Weights of a small transformer language model: vocabulary 8192, a variant of Adam for these matrices.
MLP neurons of a small language model. Each row is named by its layer, matrix (up: input weights) and neuron, and shows model dimensions 304-399. Each number is 128 + 24 x the weight over its row's rms, rounded and kept within 0 to 255. Numbers have three digits each.
After each neuron's rows, "fires in" lists the words (lower case) most often at its 100 highest values on Wikipedia text that the model never trained on.

L6.up358:137108104140158132077142125117109119087165132111103106141126105112151120145179155091139088126085122090151135120104127146108152114120149135071136111107142130104089214129113155179170076152156148111125129101096131174111145152127135119100094159132094151095168128172094099135102133094142113103
fires in: "of", "took", "at", "take", "from", "for"

L6.up228:131164140117112108106131131123133115127085127136114133126105154135142147137095174116130174159158065145109141141173124144122180122146108140125147133131123123149148137093165122200120144111164132140147097083122117137101168134141148115124105131111161080116156088161110141121114140117131112129
fires in: "one", "two", "last", "three"

L3.up63:104140126114082135112092106081135191129161078129137084136134116086158134137155147125151135126109134074190140111112080118105162154096104170111153143136159130121117164152097136076128106143139068153119122087125099136099128111163124097159100129139123131102150122135139141131127120125138152150
fires in: "to", "not", "however", "t", "cannot", "she"

L3.up837:152151205154158174131103129068136135115128070122140136128115143134141140130118146160126128111129098121099103121097102124115155140119167137156122141129125166108101108121088138148112124091107147148102177159129111111145136132134132150098149111142123129121130120169130118122116112070150140104
fires in: "which", "beijing", "whose", "that"

L4.up522:133163095146153109135117108139145182164073118105120132146125126096133143121131142140104113114135138123152111105161101115139143149102150064094131120163121125130126081181144129136137112122116158154127144118096082150094105144147151114129140160125131124086140112106137111124177132123102142116
fires in: "when", "if", "before", "after", "first", "t"

L3.up115:128136099160082086116174140126144124103152143123117140135119161125127130144139105141170144110140136143102089123145146142153147108123171117131143123148156179130138091172145126163102105182096122154096118117112098114125086093178170118125081095122135112111118132121129102139171146129128114142
fires in: "after", "until", "of", "before", "overlap", "during"

L4.up89:139125105129123122120136171094097146163137123121153102153138134135146122153129155147153158113120126099136105073109145127103108152077156126123133109143121117157133114120123134133134152141148114133144127147128118151049135153134116140164127100143104122105131117142133124131128123075126116105
fires in: "the", "billboard", "hot", "peak", "highway"

L7.up693:163139138146089123130141066093121098140135115121146116090128096106102161116155128158142190110120123137135101086097111130100134190110156124115109105126121129148179164075080132106145104114159126121136167130122110150136120107130160173076123110109140120109149118141121074151110116116122153136
fires in: "of", "in", "and", "american", "for", "world"

L6.up315:156160144124133154115116113160168150128102164106098082155114171110121133167172120143136131121115145074138049140127151165138121139141153057107140125129148157182141134134097174084113100142176111151157141100105110099096152092145137093128132149140148124105130126113143103120112109098143137134
fires in: "as", "langley", "hong"

L6.up524:180146140134113128157121139049136102107113145128142107156111093103133142157114105151111144141111122133113141126103156141130162128106141107169124151162107161146098134156146143166098134144137118111131125064116074128082149087111139143113133116107122089120138124135143152155145154115128098106
fires in: "this", "same", "following", "first", "next", "only"

L6.up416:153110120119132099086137124139120150130099168137179125116088100093132137111183125090160140138171117130102120151105141115189124136122122120088118092167145150131140121141144125143127127165118131099171114140134107105092095122121119106104142160130128121105118152129138105147127079151107096107
fires in: "was", "she"

L4.up487:094152166137166126097113157133161166131147139140150080158132126103159089183152151162113148105134105122134141078142112134135125141078159160133076115131161122127144140091155132135108156135104126161137109147104118119164101182162140104127109185049176164128136119101092150125128138116138092115
fires in: "by", "from", "with", "at"

L7.up881:101125100109060120145148087152133111115078124116111099120109114161154111123111141146134129122092143132086143137091122158143169140136121098103156135120114127114105157185112136129106121118116109181123117116114122161134124110105163143161134172126107125108126106134075087116143104093176131162
fires in: "for", "during", "as", "after", "next", "until"

L3.up525:146185124134142129164166108129176137121104105108087136125120137143115138098131146169163146092096106130178087112104097148139145124079129134137145150172105162103186143172126108111126115104146153134161111135123090094101144113146160132139177140124199167169150116127090130116140170101119192099
fires in: "all", "with", "by", "one", "on", "succeeded"

L9.up321:157146126105110114158147104083162120110132129129173097148104127085150138125113158164135152160139090081155140133064102159183127125093097108165180137174118132137111120083078141128102094125180122144121153130108130098136159113116139137101162175136094101126139142136106102133135098131128156128
fires in: "on"

L3.up419:115102146156114113105084090089112165106126083123187122123122166160127160105148163115117106137137141141134116169116110160106148125091081115112123107170125156122089126143131139136148120145141119125082080128144087140129089161129112132118119152104137094119140115142160102116155125104172107110
fires in: "not", "to", "never", "she"

L7.up225:175126116127132102154096146120172138141164148086131081146124142094170117138141107149156129105125088112127099099112160143120136110116139071111164120144160119150152123147127140146106161142137139150139133125123095104133107167181122143098124146136135144105103121099147130160163098079124139153
fires in: "no", "part", "focused"

L3.up486:182194127117149140113105146076111104067141122114114131141107109100186190150157118110133116077138125117078096158083114120133131166133106111117152101071150158087105130131123094115116123120122148136128140149122084125099155111155157123144099078099113144118197124130146141163155103148128172122
fires in: "at", "in", "attila", "there", "however"

L7.up837:096106148185139124050126120124142146101131168107124133152156124141137125124146108135122171148090144175108082138103114127096187130114190140106107140107148105106143173129139105155102139124062127125168122149135115118106111153098123145088122118118102135108122123113156149143122102143128102147
fires in: "career", "war", "state", "life", "culture"

L6.up255:094180139148116120123147121119157099162101166111143087118126097122120123125112132185090153102129112130120146155140145147128171137094119129136098128162125163154090134148120157146125111162178135124161066134121097160104146126148173142075148128140099132112152085100140121125143142087179121129
fires in: "three", "two", "five", "several", "nine", "tenure"

L6.up62:115116164113117148097126120123126118129098121101134156110139150124119167101125157122127141149121175141129130125122096110135140139116155063090151145106128131103122137116153124168115131152134150108138093065089092158094125137067109145121103135137120081121162149101134095150151146139152152145
fires in: "first", "not", "t", "never", "s", "second"

L7.up630:132172120084078116122119148119149123092113112104123144115071147125113115101107101098133123091121099104111104127119056166117119167108116173099160087169134137141137134105155128139141125102148132149126133130119110159135134086120124107147121112114122183099099136157147124126084120119107086124
fires in: "for", "improve", "of", "help", "promote", "on"

L6.up341:108137095174140104138137091094143164096129127096152110121088136146161115138148172148120114131163143106118129124096146145157155141135117133072150119131162127102149121154117115140150111118137120131122081149119111120099130094116161124115083137145121112103150121131103118152121133115141065111
fires in: "when", "while", "after", "upon", "m", "to"

L4.up226:136125156172126103111130114103111130138112118153111158126143132101147137147114152108155166101123127095149108143101111112160155153166135104119138126139125156129143138101052127111114119108183147131131093099138129132135145105144148159127162139092087147153144128150149161151108105096150123115
fires in: "part", "one", "member", "lieutenant", "president", "wife"

L6.up458:110150123132108126101151131100150107123169067103127173156112086101136114121119111164152118122109127126125106137103115136118178157135155183102172112116113106145096120152131106116148155129112161110153145113127089121111146151153160095125125100185110133117135096153134142130132117105123106101
fires in: "which", "it", "this", "that", "who"

L4.up270:135142118107161101146145074097156118108142096122110127160123138106130146154150124156155128133114127126116085146118106157135114138126144121130176150084138121142158143124130125165092105138131108134135124146081116160107141129092163103100112115149109159136133108125087126126103167131108070134
fires in: "with", "as", "took", "taking", "take"

L6.up15:138147119164111091181158127077158154108107127134132112149130130124137156151164146117127113127123159095140085119135177127180139125133147127102179133135113089118096093119115124153143165107146104148117133135097090144113153138157124134119112093153132110104121123152189122119136137117147147133
fires in: "had", "i", "that", "what", "how"

L7.up7:189132135108133139106110107102129097126114090121121117180129094153147143124112150160173110141137123124167166121084089145156157159087145106171108126147094089148152075106139140117110124146121121135171091119108152187082151121136137132069142095139157082111157142189145156133165155104135118149
fires in: "s", "his"

L4.up9:139110132092112121154088128077171116097137119113127154138103140096116121121150120143121164135107133200146072092170061113128135130119127152112108159102151119143132139105116131124129125119122106145144173105099106141128074150125121107144124142135098111131119137138122140133125138091111114165
fires in: "de", "no", "del"